Weights of a small transformer language model.
Architecture: LayerNorm before each block, rotary positions, tied embeddings.
Training: a variant of Adam for these matrices, 554M tokens.
MLP neurons of a small language model. Each row is named by its layer, matrix (up: input weights) and neuron, and shows model dimensions 320-447. Each number is 500 + 25 x the weight over its row's rms, rounded and kept within 0 to 999. Numbers have three digits each.
After each neuron's rows, "fires after" lists the tokens most often just before its 100 highest values on Wikipedia text that the model never trained on; "fires on" lists the tokens most often at its 100 highest values on Wikipedia text that the model never trained on.

L2.up799:505520506497511469530525511506479436505496467437467473504528534481528465471478506525508519495443487510492494528474473483516472532484467537497503492535473469467510499499464498470494501527535473480474505494508501489532475477514513505493496501572560441515523532488468513503476514474497547496467493483471517493504514446493510460493491530489442479496473512533550521528519501523498520535515
fires after: " ", "5", " $", " over", " than", ":"
fires on: " ", "1", "–"

L2.up1497:471500506523511482421501464495506498473497534509483411538495490501538466523475516488473472461491486479523523457493466501516531516466473480489486501488517495467491533467500507493537485495526491436504543515491499503508474508457484531527499502519478515533554495515529506444523486486535468479513491522512497500516490473500519497499516438480545548473504528496540469556530456484501497516568
fires after: " ", "2", "0"
fires on: "2", "0", " /"

L2.up660:466495508523501481511519451505469509548514485506464519492500479492500471475514521514525525557507534494474439468525516480460505463516495545501527492461498451465539499533493499518517518470494459500542481529512499461529538508541510479518470488501523455497555514502538523492527465453532493467477472535510449495497503470517550517451506480501512477537492474539507493483509499522501531475520
fires after: ")\n", " the", "\n", " The", "The"
fires on: "-", " of", " club", " in", " company"

L2.up921:520501547481507448476498512507509493501510493555481482508509514477484503456467582562491462501526497527537472474540453495489530517466538463484518507497498556485488482496525552512518489525486487484518512492494511531482532492490514493512515484457532481541534586480473495489525477483505484495492502484491473502503488484482520541478502496473522477486507540536488472503487477526530535532542
fires after: "\n", ")\n"
fires on: "-"

L2.up857:508479504483509496512490473518521500502481513488500537479483470507473486469530544509503507536467498515482525454490477517522513480485481454510473522440516454499522496564479501500514483517531473457518514500455462472518527497528528531475511465475516483523482521490508500493514505530487485481492538497499528529535471473484553490499523495452513516470487434480428478499477525477501514480548
fires after: "1", " ", "|"
fires on: "9", "1", " "

L2.up162:505516478527456489473482491488473490565494513473546486532500521475493540474533459500496514524490466487536540467504506461490524502520507467545479507521518493496487523527512514545533525485470480474501528527547490483496503466539508490478498446512452501550509496501489493507484476467452475487479494489480487507505511567498500500486533484478500498460491506472490538475489546538541475488554
fires after: ".\n\n"
fires on: "===", "==", "===="

L2.up1203:489499499524512534490428515491546486502492501529513476492503508504526500544499516519485488542525462494425482511467516473498507470521516483501533494487508478507500503521432520469526540488466490508485483501497499509483479479487482524498516521512485521508525484559460546505427531544523463478483481472521472486487503507537463479489554481470488496493480507525533553469486518480557532499476
fires after: "2", " ", "\n", "1"
fires on: "2", "7", "8", " as"

L2.up1975:511502539531477492497471490509532476486462476534458477500549497542493533468553531499489477520518480486483462511501472503541533511518523507522499572499511500497535494553537524480496508458480511490506511504539511518485501507536496489502484499477476498485506492475501528513485438486511474489486498535485476459512515481508532456517511491537459513516480483509485504502479499501513525473507
fires after: "9", "5", "8", "7", "0", "6"
fires on: "7", "4", "3", "5", "0"

L2.up2762:467493507467535500483473505525503467509517487486529439506508527473510478485535532504472527473495507458525492502521496519513461486488457480465508520453466483467502517484502499476471492524471501477523531534509545506493464507520484544551481475474503504479515518485510484535499495489448493526495473559485463464517515500508468524554491454516474488539472525497501485519509512501521498492518
fires after: ",", "2", "4", "6", "0", "1"
fires on: "0", "2", "4", "1", "7", "5"

L2.up1638:491515499487464496511574473527517488524504471518503462492453487445558488502537514522512475467495460522543512491476505521479523466558497503520507467507512525481517512545479450494476476506510492513513566536475490483530473499552477491478501494498457471492508477525461516515488450505449482488525499461511486547495459528507524482529523498504511487460452518552489513488527516509478520491521
fires after: " ", "born", ",", " April"
fires on: "1", " ", "2"

L2.up1788:482525498555429475498509462502487493518468478509480480466488499486490483470485557508433540526492496506515526517461496480483470490501452453515492475528523498492489488441471496493547563519504496449523475483526506491503528515522531523487533451496499530573509490489486504505490490526447451490484534507544459522519493563533545487505534465514471491474489493476445508483485529523520503470520
fires after: ".\n\n", " He", " served"
fires on: "==", "On", " was", ".\n\n"

L2.up33:506441498534482515483543504491520452478494507512499464522492465546495512530507488494534482479480516498461482464506465486428506505471535504511476478503480467525492514525429497520531504485517517562513486487481528555478493501520491484508486480515552532499498497528492520477488511516488487530504501472485527489508487541514456525520527541517494483489478502481472518510487507475497450489507
fires after: " ", "′", "°", " to", "1"
fires on: "4", "5", " ex"

L2.up2880:499478482471477520501509506495501507487483527511465549488517495536530468515480488536504505490518480531489492515555515464478490510480486447506501499518513505564478505447482471460497528468497485459519481498485494527527485522544499499529493517514533512506480541497489497512460474434505482474463503473496531486494477505513483564520498466488471502482470441517487446522485494535498488505535
fires after: "1"
fires on: "9", "io", "ico"

L2.up1340:507448435538458531531493502491539510453505495508469480466487489510514519504519492556457477464480458496511504480507520462493473445502482521486491476510516505515487511535459558457481479463497555514523511489526501523451471449463535519508473476500480482517526515493498483564484480458457474530517496483533490474501497507540503530506523510493514498453479524516512453530493524490514516514517
fires after: "3", "4", "2", " ", "1", "5"
fires on: "4", "1", "9", "6", "2"

L2.up816:487513524527507502484479448499522476552509495523502506515497524496506504498478522505460472459517514470513513531482495515460503529492544505467527515538458507510509559512519517510453503492520485480540524524497523478481522490485474520466484482481504476497486553482464511500491492472474513479505495486478520529512508509520493537480498523490458495465521496510477524459488536519485512503526
fires after: "1", " ("
fires on: "8", "9", "7", " "

L2.up1097:485485509533494429474543505509542470504505532478486530505474499528528491517438552504500518539476510490517471489508485496472512497498496510491456480499506509482491524474501476468531525538459461509465495496475495481496515467502508520466518451549517486553500523480477522510519456546506467514475508467511515514478484551491525507491522514499492508486480465530481495496482526493514503513537
fires after: " ", ".", " $"
fires on: "2", "5", "3", "1", "4"

L2.up2510:448486540494463495493539454569466511497470515508513522489500461488528481544461496499519545545495518501529470523472495522498496528469498505498452470463483518488525512544528505550496511503529542491494485494546474482520524546501489471475462553506479505479513514512518467447491508546531505506461499483471472506505472512478499496468513451518508500532513499463499556492527472515526548500511
fires after: " |", "born", ",", "Born"
fires on: " ", " none"

L2.up1454:469545467511502496511539484489507460523551458498471522479504472498501500521446525512478501519508539497511488502513516462515509472499504535467485498498498481496482472547489459507481503481528532510528494472519496492533516498489459498470497525554462475508463500483520520487516483466508459468519471479523502538493497475474495524431555487488513478456514467516499488512465454528484506498506
fires after: " ", "born"
fires on: "1", " "

L2.up989:501541504464523471491490486478501492511506520497511514477478460468521470503509510505522513495500480530510482509547525501484588491488469458501444460508488493516532498514528503518516497516543451478510498514537468517508492524526508506515502521505480503503505528579489486504493510495523501445491507504479511544520474529460480512492492505496541502519507467509471504482433461491500490510587
fires after: "2", ",", "|", " to"
fires on: "0", " "

L2.up2226:488468518521469500483508455508496460464504493518484482542549517543471496508519546534491476457472495518485482505499488453487501508501528494521518487476485537495523476499534574449517490541510479469538516530500558506486547509492571518463482460516520498520518502464488486539531507428456477518512452490534543497515526487503505505505496529505460487529520470538547464476504434505512529521497
fires after: "0", "9", "7"
fires on: "0", " A", "5", "4", "8"

L2.up653:447498517494468451514544495519514468461514517555521497492478497513496519478472483552487470478502487491538471482503464480492540485528505522483462529516507507490559515500475498505513463525544481480547511493424465476490460531510520504503502491507489452500495527532519476519486446434504510529528506496480506507527501502447491510463514502470496504541506477490488494536530501416508540478495
fires after: "born", ",", " born", "Born"
fires on: " ", "an", " No", " Van"

L2.up2460:487499484491484479457515548498498502516500462498492507548467509481517473505484521520479505492484473506498529475494491444508565468490508494493515517504461469448508517504493490517539497517505545505493485492522517534507456473476479472481494491490477419469521508499491494516471514527471500462517487516552523535499493514527475534495522514471475486493493466491526534518510514497516510494555
fires after: " ", "2", " the"
fires on: "2", " ", "0", " con"

L2.up1605:474464512458511501446507537475478518515457475463506497543514538484515478486514529494505484469522506467502488437513486508497497512495521487459499479466501506463545476516455540475528500479507524532529497534495521553473551495511447500463486505508531544516533530535510511529493451517522443490493519512502499479511533451526495486568495478521507516469460509466479497464480531476507491481494
fires after: "0", "9"
fires on: "0", "1", "9", "8", "2", "7"

L2.up2814:495496493529518479478494531498496533493503543474480497467449518461490504499522520518502517505507535487511522457491506481498506518506438506465450470468476490491479505484523502537490529498462529503472487476530495476491531479511498486541525486476488513539538505522505508498454487481489493517489487512506430490479506498549523515511481444477462483497480502480514487475488550529547487467503
fires after: "2", ").", "-", " "
fires on: "0", " \"", ").", "2", "=="

L2.up2773:524474532476518501463477531485525480505499437509477503499430477467546500477499497530500500478529532523516496463543467506484499504476523519510495490507486478431550479525475517504510511524495483500516510532486524487525512532547526500492503491503516512489500511497521508529547517452533483506496515504505503493505492492525495526493498459515523504509479499518485515494488506530462465459498
fires after: "\n", ")\n", "5", "9"
fires on: "-", " ent"

L2.up1403:498489511508497473496554536491477508513461480520506494518522502486475495518516528489484467480529505516465449436483494491487555517534483495519477483505508539501486446495504532530460521484529502482489530502473530472495511521475540559461509517545527488521479486509476552502496511476485531511506501504441527524506474493527506428471544511524495518504491501490496504527471517472562516467483
fires after: ",", "."
fires on: " where", " who", " when", " if", " with", " When"

L2.up1102:515525510535479458492479474502528504476495509481466504515520515486512469504489466527438491446524533500491483503514507514472474497408483486500486502461524481488515496468516451484505523526474505484517489450507486497482540489499520483528544513527566479511542523487528467507493503457473505504490496511487535526522472446471533540474508472481519522492483501502481504549482499485532497514522
fires after: " ", "–", "1", "8", " ("
fires on: "1", "9", "–", " "

L2.up2564:492544524511487521500510475515536478503493504507471495485479518503480524498514485474471493490472470514500518474483530495474558501496491480498476535512512524506468562476532530533492487514523459497508514526530495494475519501519552501522507471469473509535491555500491518493503446465498476520489475507482466487494465510477568480520485475461455477497463415491447475494500512524542523469541
fires after: ".\n\n", " ", " |\n"
fires on: "==", "|", " |\n", "===", "-"

L2.up1170:518501490514521508506487497525494492535535486556460485525501467502498491517521501499507451541491461512511496503490499510497531526485487505505477530513522498491486511524517474545534467515503464483495515494503475484540485485485495534507475523546520518490486508487520547536489492488526507479481521536470472507529460518501562497534501493495496509514458512485481505526467476515491475489484
fires after: "|", " |", ":"
fires on: " ", " Party", ":"

L2.up2909:502495536483455448472487496469472457540466479469484501533494510529461519450514514485478483533465553444464525490449530538443483487516516551460522443510512499441517474512513521479478529552511501491534499498475529492474493509515512533490523478528508530520484500493491525529532503461458503480505480463451491493511467509502503430480501522509518537529461541515492513490493483478567495559491
fires after: ".", "\n", "8"
fires on: "1", "-", "2", " |", "3", "4"

L2.up1562:489520484500466464455537493489509507516491466506492485465472481475515509485484504516540516491518461480488524521483485533526504486475518520485452442527526503489481493517497478545471477490518543495465490537524508462494522487478455534476456557493509479468492510545488571478531525482541522502474487454424546492474495486495542534477523494498502536501513538483507535479467524506501504520501
fires after: " ", "′"
fires on: "2", "1"

L2.up1408:496489498520518481499477548461535492500503514473520494495470512482461520466466565482515510514472483532468475514499501446479488464542502538487509533547478490455494484510539537542472515517460507476477485508564557500524473515485522505469508482432499436500471497500477492513473490472524525489513511478510488530514483485494507498489500530467522438483474492492523519515440519514512504456505
fires after: "\n", " |\n", ")\n"
fires on: "-", "|"

L2.up2150:508521535512489508524518511547460474487522517511476482493466526541518516494518508512507528477470514483535505508517451482502492502496547508471523515502476486525550541532510486455525479495539515504541485496502475467514504461497500507473479502521476451499484506546482537460494497486523516532520500472478491490519482499430472470491489472519515542518460491514507502484475530497496519530494
fires after: "2", "0", " the"
fires on: "0", " km", " scheduled", "–"

L2.up3003:464525487501476485491511478496510497464480493542492442499502524453495522517487464495513515489491528533467542469489434465509543480495478524502524498510466470459530507524491460469492504512538502491487538468501558531510468502508502529467458469520550494498519518475517466503540523504480552469534508490484504468545510492480526468495524468479485470542474497502510448552489488523521500473545
fires after: "6", "1", "0", "5", "8", "7"
fires on: ".", ","

L2.up559:472507498462505511499504497507496475538496443520502447531494487500513534489505530487490499517516529514483492499480520514508517520504482482435503523506509490448541485487471490478502495500530523501523538497504507477504507511446494500524475513476527513487536542475515498523474488500490495495488491503539484483511502532530487511438499493508503478534495487504500532514489517488512483501511
fires after: " ", "1", " on"
fires on: "2", "1", " ", "6", "4", "5"

L2.up821:508508489481508477496527513502494486510503483510477489440499488498505558508518475497512551547505487520531506435512498516491509473475455495504471507508476505483480459522480495476448474500484468485531564511504516507510498538518516509483550471559527509503504465487466466482521510522477498490504565415468504515481513497448558492523494504481499474500525494483513488534505471521491449492527
fires after: "1", " "
fires on: "9", "1"

L2.up1412:510487499541478495482494498531477475505499522510472501487489487447529500482547468493524476484478490518481499468488483508507508489490473519463499490540511507452511535532520499491559454554515517495507532491522460502526531513471486528491500527541534521484477518508510520489530485458509496517522491483468508496494449483478514469581509444507437484529456502499480475554498493484535516496547
fires after: " |", " announced", "\n", ";"
fires on: " ", "ari", " that", "-", ":", ")"

L2.up278:493472488557504545502505505515427474505515506517477504539452534509524485485503480533488467520476502468540474507480462491470510492519508470509475443522503513495514523511464506468546509489503498533459509501454484497524474535502505491482501508496548471501522519509489498473506440469499470528500470494500475479500483498500487487483580511483494471530456538479416540553520509478478527522479
fires after: " "
fires on: "5", "4", "2", " ex"

L2.up516:506481535472522453473490542507513485512498465502515468501454501480472495496470459506488535479526520530527467458527476531536528487457474513488510451517506471492476519457481518506487519471502515549474509488460549524536493484489493446507477467486535469486532525548462498525516462497497536461463502495517470484527465500507513522500520456494515492509490475487474493553469543492536522487541
fires after: "\n", ")\n", "%\n", ".\n\n", " the"
fires on: "-", "=="

L2.up147:455469491529522513446482537533553474449490513473488487519502509517511465481552460499471533492512517502473455520494515477454488476478488546532496478479519509499521488496481526477479535514478467451524540475461527520452515506547520499499485481463498492501534484530492496509508518446477448517470524496494493503481477540504506504505488484470494524506463476490489480492509515491478537525483
fires after: "0", "5", "3", "°", " ", "1"
fires on: "1", "6", "5", "0", "2", "7"

L2.up1145:484509477485483500523531523455434467536445520477492494500510486502514466513445461490521482542518528526508474466467488551505489529480516504464510514513478478490563507532503425454532519515532531501504483500475504509502450510468510529513481525512518483449517501518472524500512446510553491465482543462468511494484487474500464462485493462500477480550491524440490550522498483504521492502459
fires after: "9", ".", "8", " |", " A"
fires on: " ", ".", "4", "3", "9"

L2.up2102:502522538507508492494497480524517503509521539516504492490513479479493506445547516498474496477471462544517506460520543511466490513469505497545482510476483471545510516498505512498554505501505461463514518519544501496516526528478515530503470488528491521493503502540505493519487475497476488489470475503549541509496488522441478494491514485495540529502513498508450493500513508524504475477529
fires after: "2", ",", " August", " in", " December"
fires on: "0", " "

L2.up2155:475441514521499504523479533492498484523520538511485520501516515518528488462489472490481457489463476477486484526489517462490496490524515484526489488475511528515481479537523526499478502501465477520512514524470495487470528491481503566508507508569523528518502548462542525492459535470470483517484460511547525496523480485516519444493507505493494482507462492489527516508458520500492471529504
fires after: "1", "0", "9", "2", "7"
fires on: "1", "6", "0", " C", "3", "4"

L2.up2563:489483504533492481485499532500491483512505490472575508479449570498512485493501495509450511515478494456516579524489506528492492489501484528503490462476530510485505543500483463486519508475517496470496537497511475471516523487525517478503472524507562523538554503527540525494498478516513499531528499513475462517490500471500524489464485404473516483501511509437524510485508508497491544448493
fires after: "0", "9", " ", " ("
fires on: "1", "9", "2", "0", " (", "N"

L2.up674:521486491502502500499536497482517476516449523494505520528478509542480469493498532521470461520508557513539474447482514477411491509488501504477480514506480527476457473462528545532500465527519491500537495494509543498486520495470495506495503473505486490525495543490472558504477476507470474522505511527513482488516485532476523478480498513476501504478534515545438516497502525522531480506556
fires after: ".", "\n", " a", " an", ".\n\n", " weight"
fires on: "-", " un", " The", " high", "5", "Un"

L2.up1879:516467524488468476493466510433519499486495468484453510455533495497538516493484535525541480492506474485524478461477450478488554486526485546508528438501528546473481450480494511490441520505550500497518490525495484526487522493517501521524466500505497477507485503516525480501483472500514509481522518496488518471520532529552484541465502503518523494574473516511460505491490488534483498489513
fires after: ","
fires on: " and", ";"

L2.up1994:472522500520483517468552497482530484451483518476488515528519451528501499517550465516521500477511528506468503472514481470479525496534522476492468510485476538477522466471480526479494458498498482540452506548527512530516504539480476500487489475521491504486492510497494478529495490448478471497492501518469529481496480505487485482535504542509495476484480454498511485555514463468465487484512
fires after: " ", "′", " (", "2"
fires on: "5", "4"

L2.up1002:469474465499509520478493525471510513544498483496505521503511525499487496486500506540471537508498505513477480495499474471464472491545506533516482505478492519503485492503500532501514522521519478521525505516552497569503547489526503512521512491458491501458507487530499507516498485506487479480485514498566478491542505480511551442521496483503521514550495512518506466504479515517520514503477
fires after: " ", "1", " (", "2", "\n"
fires on: "7", "6", "2", " ("

L2.up353:501472437522478487503468498464538492466472495568470479470467483502503481485448494521556494508501472515505524523495502481477519500482459478496485523504527518500502510567536529503523495477505472500520513518540490498485499435527516536521508525492531530464552560446475513507491507500504538500460483471508480492507526486511494521521539506525554517466472508491492496495475506558541527490525
fires after: " such", "\n", ":\n", ",", "===\n", ":\n\n"
fires on: "-", " as", " like", " including", " example", " include"

L2.up1323:475523511514517537489525508548485499449506495501510422519483518487496526523499494506455509502482480538481502507495509471500496499469490500475532506500478471506501496552502511473470501525484511435494541506461487523514476493455470499542456491567521524514562517486562526508532508470515535531507489490495490494510477459474477497508488486505468462540504500510525494517507497520471501526505
fires after: " ", "-", " |\n", " /"
fires on: "1", " ", "|", "ens"

L2.up2037:470468509542481496482466482478516513508461542495506416513515469493540511508526480522526508461511482528513545510523533457473487526510457504490477510524465475515539549482462534471492509508482491481535467531514520520512481499488539445483474482518519514513530536486478437508475455447508493519494486488494499502492516513495449522504516486472514515494530472480511509437471550473553502515523
fires after: " ", "1", " ("
fires on: "2", "5", "7", " ", ":", " New"

L2.up1803:514491507533475506500506508506516491496543486540452474486518464533514501510539463491496503525486457489535518496556475466481470508498466524483525522537509532517526486519497509443510514461517500509511505495489543497493478532460490500495535451488506485490536518531489518506487491487496519506520512492509492483477478489468487487508526517446517449489489498517504511450479524522511480501498
fires after: "2", "3", "9", " C"
fires on: "iv", "9", "4", " Dec", "5", "3"

L2.up378:539539519515486462476523511467538466478452495502495497505491522465521473526522508529490532500517497493513457501523480496521486490477477527504481506520472521496472511529493509448533537498509485490519473500496457487511523481545516559525488490546534496527488547538489469466522514470504466548499460541517473484518487535503520478561471523462481447434500500508489482478502464512553470492515
fires after: ".\n\n", " the", "\n", " The", "The"
fires on: "==", " two", "-", "|", " second"

L2.up292:501495463513476524475478502505504452485488468504513517464467477515517516489497500512520485500489486488444490538489460525472496503471493482487514540528532489468545496530494551512491568493543463504509518492486490525487503559506538495490418455507526494513469497511495525496533504515500494537509549485500499493490471516462481521526470524452549496526486491502468484464493501536503473534552
fires after: " ", "′", " ."
fires on: "3"

L2.up393:497484530519496446501486504492500455531486443530476472546494561507533472500487489485506479527501485500479504496539514498517537518509495477476459480508505510464538480537460495465530507471475523520517498497501510507496479527498507504523492464443573503514495542492500505505481510477523480496479475506543514473517513525521453517535529500468535477480446434460488504479473510537487482468472
fires after: ",", "0", "6", "′", ":"
fires on: "2", "0", "3", "1", "5", "7"

L2.up775:504503525469474489523543512548549483489489532513546521490485496497524494488492512522477515465515492486465526507448493478513520482517488499525508530509525526460530504513483473502528494530532537513550533490514557506499537480463503515485501523521489497531495545479557519493535477513474487505514509512510518475486487495467479467515506474500471516531504469478488511554492447467479539494526
fires after: "0", "9", "1", "|", "–"
fires on: "9", "1", " ", "0", "2", "8"

L2.up1091:496546532530488527509507493476448490522511464551462501511529514473551527505481511530466521485500497471521471493483476451490543513481498484525509537512521507505490487477493486481517484533567498472537537486498531475500556502471497495513499502553483502502541485482537508491538451410461496485494483509473516521537521501484488532489511458518471515548492509502487505522474446457503507525530
fires after: "-", "|", ",", " made", " |"
fires on: " ", " his"

L2.up879:474473483477518502487501497510482494523510499468539510467500500490516482493488471529492491501532512555531478522493455530488483526504512521475506525500479461477514521495505541490506558465530474538503489487520502454514533469490480541480463503525528491514488493530443508503503481533485494474500526455508472456520470468448466492488462449468469475484499508537498498463520530535493536506499
fires after: " ", "3", "2", "0", "4", "5"
fires on: "–", "3", " and", "ts", "."

L2.up229:463524519497512489513513526504444455517473508499514445496510539459495483517506510480485513481428504497500533537520466517499482450486516559498530468474517503449483498512490511447502511555465501512470550515486497523471481493499484533490463512497528479494504531494554520563522531514508545541485478464528473512546483469509530484518496457502525513508450513519491510551507516477486537526496
fires after: " ", " (", " −", "\n", "'\n"
fires on: "1", "2", "3"

L2.up2352:522488477541512489509488496475514533467524498502494445470516520508508502513510468509474497499516479514510553531486527502484482518523520499481527493509521471501543555483510512429517555503466510482463507524566511564483508492484507501520473511521522476520509502546522492520479491503513508461494477487473441503480494496483480524494487455435484537509509471486512538498429502470507515530541
fires after: " ", "\n"
fires on: "2", " worked"

L2.up1065:461503470495474483528484516520482480525459497539505456512524511478519503479474467515530467482500488514482477507505459495476550527494540506481513478524465455525524524485449501498575521471552451488488533526476542483506488497489501489476484516509507515508483538443556499499480473506480502525486507499437519490531470516500522487497483507475488492493509462510495512498516511474476513528547
fires after: "0", " (", " \""
fires on: ".", "ar", "and"

L2.up1386:454517495510499485542501525485447499458486472558498518503545470490514500442472481509512480499457503488525465511496526429480519469503465484529458476491516536511579498472461502480452502530527518502545508488527501508469504543528525496462511498500537531520522531511511468521499520492523522525510482481427516513524500471501496513506538493514471553546485499511496469478517532486523530546529
fires after: " |", " "
fires on: " ", "2", "3", "4"

L2.up1273:530519503468521526474502553548491455478442488554500445499501492478521511468514481490506508464479516505476563442506498491499508510495473499523520471517513449441500496527476487531504558485513514497526554474470492493464487524506491512532501470449526502512502513461504495539534511517498517514451504478514474473545489471522524511455495534504509504504510505539482487500489506487505477499500
fires after: " (−", "0", "3", " (", " −", "5"
fires on: ".", "0", "1", "D", " ("

L2.up642:500495564551534524525516500487526462513504504559464478487510530520498467494538531531512514485476488482528534468515485497483500474496480485509479528478511508533465511548482449502501509503479495486487575476465507474478513476504506525513466495505488484534528465486516505472483490485466470548486483531533508508552491516509553504463506483484487507503482483498438458487457518509517467513516
fires after: " ", "-", "–", "2", " v"
fires on: "2", " ", "0", "."